config.toml
n_layer = 13
d_model = 192
n_head = 6
n_kv_head = 1
head_dim = 32
d_mlp = 1024
vocab_size = 512
activation = "swiglu"
norm = "rmsnorm"
norm_place = "pre"
norm_eps = 1e-05
positions = "rope"
rope_base = 10000.0
rope_fraction = 1.0
qk_norm = true
attn_scale = 0.214
bias = "none"
tie_embeddings = false
parallel_block = false
init = "trunc"
init_std_qkv = 0.0392
init_std_o = 0.0487
init_std_up = 0.0561
init_std_down = 0.0561
optimizer = "muon_hyperball"
lr = 0.00814
beta1 = 0.95
weight_decay = 0.0
lr_head = 0.00672
warmup_steps = 0
schedule = "wsd"
decay_fraction = 1.0
decay_shape = "linear"
final_lr_fraction = 0.1
batch_tokens = 16384
seq_len = 1024
doc_mask = false
train_tokens = 172600000
steps = 10535
dataset = "wikipedia_en"
MLP neurons of a small language model. Each row is named by its layer, matrix (gate and up: input weights) and neuron, and shows model dimensions 0-191. Each number is 128 + 32 x the weight over its row's rms, rounded and kept within 0 to 255. Numbers have three digits each. A neuron's up and down rows have the sign that makes its largest values positive.
After each neuron's rows, "fires in" lists the words (lower case) most often at its 100 highest values on Wikipedia text that the model never trained on.

L9.gate856:102090073120093150184184102047114153141128108103175110126170102156141061048091107161173114087194142133072142171129151171139102131161125124058126114179084128136134147115165152130152081168128119161101114130125147083157118143130082087162140089131111118147155171099135131210148114088094087141145111102133139087137102102151108130164121106084103106100081126074190097090104104163134118106105106098120151119144203137153117182163148107149117099086105104101100126199112151153116121118111156151151073111088129167118080209157151183150084178143069147104140143122129127140065096103111144093
L9.up856:103113100076097074120143092111116094175136061144196101144149140190126099118100113139147164105176049142122163186153138169186164143091107117117130055214100152096165149117187101145128139149108131072125188118089055116148126125147104167064125136095139097108181096125168093112114104116192150111179105117144133114095096169153122161147102129124143159069121132109175119128140123115122129103143157087071087091162008156096174127169160117147134107122100073128111136162115157156149117145100106176095100132120139123134160154171114145158098171108105071101098105125120102097101108103147130134
fires in: "october", "december", "january", "june"

L9.gate67:130118097196099160116130171114146172156075078166121163124182082104157115119095123146156126128148125159157143123111102121116153146133105097155129120104141172189139161185127150155078151095094090094144100145126088122093109154169080151146178107063075170087108132091120139150164108153158090140152124126036027133147102131146123116197099138138075103104095084154160101139165127117075113069142162185132108085150131109123071050103124140210102120111156069083116145139157148127174139133158168135160151108148116131096132092162118134173101145107073202077132140168125102139110136162116160151
L9.up67:129153069084127084125083153171119100103125182109128136099110094211131121116118123162184120082121171132130126106130142106126174171163089109148131112122182128157132061120115132167119141132163136176086086117068072116106085151122205104119137113091126146137095129174107107136156132144170093152117120111098080093084192111135101180164124180160077100114135111153106135220167077088100123160119118095119105148087133176068096166119153119104178142119122123070108115175119164125064147148161126150139100147125113174065109090146134094136130150026080150106177119157153117131096110178158159162
fires in: "october", "switzerland", "december", "zealand", "philadelphia", "chicago"

L10.gate147:082112105088096169097165071108134071110111145165164128079144125140168124133130134063172092156161166115124145143165091131140106083062108170163147154070155107136181091104113124112125040058125084102137157138135109084129114098141102112113146123099070085103137083149151170135140141112136109114126123173102152077105106160140149196093196114116128094170096097140157102136134127082192139088158149138139110111120148116109117103130100155080161139187105111118093096151159173066178125107174133144145094109171135076116141192115192143134114127077039117126092152197108083077127155153107143111
L10.up147:069145096084122162099158090127153097139177085079144194145113139140122144129051115142118139147166102176090103173094199135172184089078138163121128113121127110150147124125144091116114139161223062118095119138101137111133117109079110079111096129073094083115228096118080190125190132179153080177134153130113136125133103145089137126091121083047142138122051130179148111121118171106129079136138128109153148135153150163127173143151180150130123106172156168086114144107092125128116108120103127109112064108133115096172102119121109128161133121128111135132154140149084131053060136184101135109
fires in: "on", "switzerland", "one", "december", "october"

L3.gate539:127124152126103163044120170151123074157225080090138163103103150168132166125128164162169169090120181110106166115152121121105150140120123132114093086065192136096098171125142093108117140113126160107144060091081152180169127140148118156160174099131113121181133187161174089142083136131103162097107152150115129135145106136111123138150094166123127179135143127127092149120139115082135124061099068134158149096136112110188141155140130050132055146066153078174142085075105171128150175155134103128096106107169086065130151160139056159156126132065129116111133184153092106119123082125129132097
L3.up539:102095100122125129106135111094138090134199126143114135067135115162109164139135139192216168105145168076168172146135200129092099170152127152117089131067191116098126134107129134160091185114187161118155086088145148172173182114124118111108172131107085115134176130139206143168087049174112120157139067102128076138143129099179161095151104130106126138089127139088096160103101145102142101157084092086180133104110109078144117176098126099123109122102144143195155144116130144107125099134125101141135105104101087057041142169160110147169098128130112114121151136129087070124120076074116129096
fires in: "in", "commune", "incumbent"

L5.gate375:146133085071189095143145146146058142089123144187169081157141132103071136103136089115073135109107145141182174095133065091108108106148138132119155099103112107107131096116112156144090131174203102122117158139140106155082161153083131116102148123136050074115149132081114140112102141139194120201096131118101146135167151065130162107166036135105183121157144080106036157092095149116058141185138083157161153090105141124137085153161158107079164138129143129181117111149123143115152142111104162140136092133138163106152127144084150127139096093148150118088181125152105171129190081081098102111
L5.up375:115112113147080159183141141171147139100092098135190176175168121132118173114162080130093112120132149175120162121131080104156160110163096098157156110054157114135137153097121201135149096159173139129077092099124164185151172105042118103132112072126124159101131126126124061156134162168155139145117106105081148173127066076154106133135197132151107134099084142087150120113107143132122074114130113145172172143124186137165148197111099072082185136141175127151128082139122171131149117122133148093077092137110152134163136136084115144131074097200133083086130113186174128059172134147127109078
fires in: "name", "wife", "number", "www", "own"

L4.gate104:122146125142133107100135117120206078149093128107171133058172119108124082106058112129134158164192150095136159071111113126151158150127069081057140166067115129116105145095110124095063143140129084111109119124099141130112105088128165119098198151123172169088132102144106087167165142122163130093115188127102101147178131163091124153136104143121030104158081100152192112142112167152199153114121143122154161124148125102220174107122142110138056133120070132180118112104165122190098140096082130097091115115105174123113165114175152140143115149098126127150071146064134098162136096145114126113
L4.up104:108095179142105127078147164078138117165058145168069167175174082134100083151081180119166153109118144120119165079086138155152150153151141151140107160179148176155084106142139132098149094174071084131083171101178144125154071177145123106172171128126120110089172151162156137152097108122155139108111128128167119144112107122102119103100119133148140137066186138148075143089094150142081110107137101097143051091138106136055152179151120105054118109105135088154158114138134115111093107150180126146121128132124093194157134108190114119118059137135077078147123167132067182125082180156084152154
fires in: "released", "release", "wrote", "protection"

L5.gate90:153137158109104163158081138190128108154086131101163175107084070153102111189107123103105153169129108208160097154132173200114049128125152112074146147153163100103143130129128164080148159126093134128109048074109140112125160105130130162100131166117141122053116149175136168131116154139109151123114149152135116169098126130136112095169110186204183091135111159134167149113099112139110112129138105139089152187130086143148153103168082127117131136131120155110190112140086189170045053143126149121082111166110135148116140060126123133034172107125064085135140148117154129086163124115158121092
L5.up90:118100086110167148118122155111084172180132164089131142190132153133150122075111123179112118093104105163140132141099102100177109114124089140092111122131116131124122107115119123096053156088118139157120078156186170074131049106176101172130096134097134100143134194176045164115148139060114173143096115158136104146138099143117115171128119193146144128159135120169098106162115143123075186078140133113124120110149150125149092156140128107056085136129090099147100150161137167151095104212140118071174125088105162144115189162104123093114092125019107178095144094186142168155130111147093149161
fires in: "is", "a", "an", "was"

L6.gate7:131141091106089128145117201131050134136140124176120138142142190122144110174094179111143173156135136104095130146146120123141156167169085130101204157161128205208185083145123037110173081126107097172126073120123095104158124180151066088118127145076119164105165193085118155123140161103127080105064139117126134132108122189143107168114148131095091158070144142185134090142094145146087106134098112138107109063107163112110089172129115118124101126113198094176136125163143062156095164088154119098128109136079125155107064097163120138197106133107109121122142137104119143158109110130135130111
L6.up7:089138138187094159126107087162194146177096135093136095175119129156173087105104136185148132037164170098151124119086106059137132160126156112108145087088131114181126146143101117169125082092125155206151129174103074136161169061130138141117079162180163124111176133109140103121149181127125120136139080131099123096081183111127092128163082127073085173176158066124139100092158045116064134158141115172074147168141126157191109107098096137155152139129106123093158151171120118120159134138141069165153184099151143066136129176107182151102130133126103144129106129143091131093112137126105144116
fires in: "season", "league", "championships", "seasons", "commonwealth"

L5.gate1011:137151172129148104116126183122079117109144108095044123200129149167152139175084093119140129134170170167071136172132114120137100081105144084138128108204118084090130147164097090164146082170141137092139130077080155182141152153163133096138103134140093114146170162120107101058197114160148096130180160098173075119108143142097162172102100114085147156120073115126116078114148113127098133121159117089123123130172130169130103149147111149178174107138185080176058042176166157141134120120186141071081146093110127142131082096133109062130103144091098092172133121130157130156100128144122079130
L5.up1011:131141154074123138086129155153107138133153165161143085162126214106067092105175124162140114083176119095162128144089141109068111096132142152129073093125127165120153107113103110149096036081173144098117146156165126175145137063109138172122171176108075128144120061080195146104205146126146116102171142126157102073112151165128155161132086130100118126163124194105125074104150125057201117157160133131120102093107137088123092097155099156099124150127129120132128099123119094139154104123194121117113123140125076094117137188152151067132126182108157136157096121109172117107189183187141170127
fires in: "season", "several", "subsequently", "seasons", "seven"

L5.gate49:116176168066141118079125102101170074145145139159127114178103138110147226150154147099197158105145105094122126130128101132124080140125109149103134139139131141149138174154090137151163042064102104154116176093080085140142088178098127091062160082069081129119193130144130121100163141108131126075187106122152084156128143139161161147146129082097129177177148106185092127108105122113162119100159110153119146095103170131158127094125145066118082136126127134118127172128122142179106083128101098083164154130162080174130097154121179148101157123082116156126113193069126159115145120155175197059
L5.up49:089191190113109054078106124083097168147130103142200165118141080206053094162161108146174172116108107085101160095080116157141127126110104150110111150143133166182067142169173114114151173159165127133112129101103130140152118121106129177129135139076085101108138170127111050166149133147102102147202137144141154144125144119106136173156137163140142147119139115128086069102104115135098187089130086135126053124135166128186137113176098120088185179056144094138151116145164166129084112095073087113138110063102103109066162120128127158127117126115122119163156125165098107121070117115120161096
fires in: "in", "as", "during", "while", "at", "from"

L6.gate861:171070090102144067094132087092178140075084139177122108138130150116135105122144127123101178142060105162141116144109149197106119156122088110120133142100116124112094109117153104104171144081143098185126138156099184128143083157157145142139165117188117178084116157086120112193139148110149074116145156054096114110162137120084142187164142114108121109095104180133140126121107155093169056099151120127140139093104114105200155082169184137143100119167061091109135086139117126131111067152120175102136075086199147134115154152131078119116150073142137184097139158156066164147121087149167056123
L6.up861:126109185108109118138109091125133166144115065120120138085140082146098112147100165208108120152141155166110088185096155145131062082148136154147126107105168144161145111209142109087162096081122171152167188107164147135122164142109095162156051172123150143144096147127138137148128156062137114116119146117074123167147072168063154117165127194139140146077152165106171180135109167139083155100142152106174113125148217143061157122167131107143153112144146099067110133136142153087124080146083091130155100118119156193121086148091084133143085120154129093134129089153113133172104035157128129132
fires in: "which", "if", "this", "release", "released"

L6.gate668:108165127148148161106108180156098149151141101121157106143127100118094089138108154161132077088145121183082161081077128182114153089173082078086075119111138141094128072186146158167119155122136119156077114120098146154159102147231195153191162134139114117147145126074082119100164110211120087146134082117103114089115145096146166197133133166113118119119120110175165143122126120102079127146138145127113096108124053145088110092095076081134149130120173129097136077147139174080124156136125092077115109126078166186165124123076164129120101132235145123143116163176129140141127132082116105112
L6.up668:131156153183115128106117097108115126082138182136045187133138161104087109146160045173115122102084113145083076191110104083128133141095108185115116131118130136141116142129127119114209153105184153143086138133103097193122137151109082109096089146146097150137126110163093172083124156138116106138129125185153116131148131064154140156116138154105153130135172121137093169187182106143170126154143142131142104082139101167048139157154140139075171151177097101100240148093118081103130092165176119114120152108090141120093067117037107145119158106171125083153123180148135137132089117146093113119
fires in: "been", "began", "released", "opened", "continued"

L3.gate657:167110177097090089078141135138167153146153189102184134111112154142130108125170175147160140114131101099124124126094105115174134175124157110118162167168047170129181091213104120148173103172115190126170105166101184188102104112101064152125164123106078097149109098146188120108154173116131098105111161088124116164203103096101154123137100132127102164115190143127128131094109134173145185093091063153115192169196134099146116080113155126121115108132118134124143104103093126121143135149128139136097086148129127130077086099167149152130141141121145177121112141165020107111137144152145049095
L3.up657:176116153082147084141184127135161080155208103102113060089141129214112179153124143173148159118185101124147117069178088126146158119154143097112174136113121142150154125137084147159109123152131167132147117105197125129115150177129078095132147070051117030173130149125137081135128066136177137108176095125167115138108183148120142121167139102154090143162082171112155146125061133157046139129105093179083141163151114110143143187111189078175148120144095156086152121142110159187143113143148154092102148134097137119104091152086150138116096138152111122087091122125109153113101108141144087106
fires in: "in", "by", "late", "iii", "below"

L6.gate729:125105187155150123089153108138094127156061126153120154124164125165077132201161147175155133124151135112103164094119175194136177135086115113088101155015133120142155150118122140083164114094081153100156158112105113088145148198159079109115086163114118134104119125088200097118137135202097144180179125218153112152112152135162121145092117127114113169098118147163102101079094106111141086141183107053153100093143150148135079163159112096117151165115111138084150119085145147096117131148111158173059130182154099101169121106126175163191123157184126117119113147132144155134097144123156173150
L6.up729:070141128160131155191114131134125112126110126155126135148126152033119110170154156142126122092077054091079085077132134142101105143173138120100094091114102137169105133092128134139128158093120100134152140132146134163193146059196113105104117143179130195127134143172111124116106160138156144158176048159014093176181116175101162123098135127104126182113111105166159105111112109171153123135119108067091073086086139145070108139090114110115173082130125125115126166093069096069073120119129071135099121116131122102139140171075139124148091096141132123128137169202101134107138157120176162107
fires in: "not", "began", "continued", "now", "started", "non"

L4.gate28:115146138093196127104106180139079067074174132114129117107076095125091141140131148153062156124099129154129101171093104164156066111111065112169151083075128106094082139138171143086140162153094126143137146139141160123148110111128114168143082139193111074139126134101145104160059135113085196136110125123128117161072131151151102233109098133141176162125147090112138134126058076087128126151078094106119140135113163083100132159143119138112060102116113079143155103128140151073150065170107111167124112135101126181154165108089105193118144124151075082138069119116080157178126085123149116084
L4.up28:080143108143163137107118099149148127178073159112120137137133094101136101133148128155071074109135136196093096095105133182178107102125133179114099121111150128121134110109173180070116165097118120166141120083131152123089158144166166149123127171099185151062054177197163138125105106097125164142137118156132119147113137172164097140117192169068141106170138124128140115081110150138078180046142083092113111098081139181173168159078088174095088119148117150155155107165173093171102065168114120135105146106124126074119152112069066085074108140060162135153174121123119147086135120160108135124
fires in: "is", "a", "an", "highest", "began"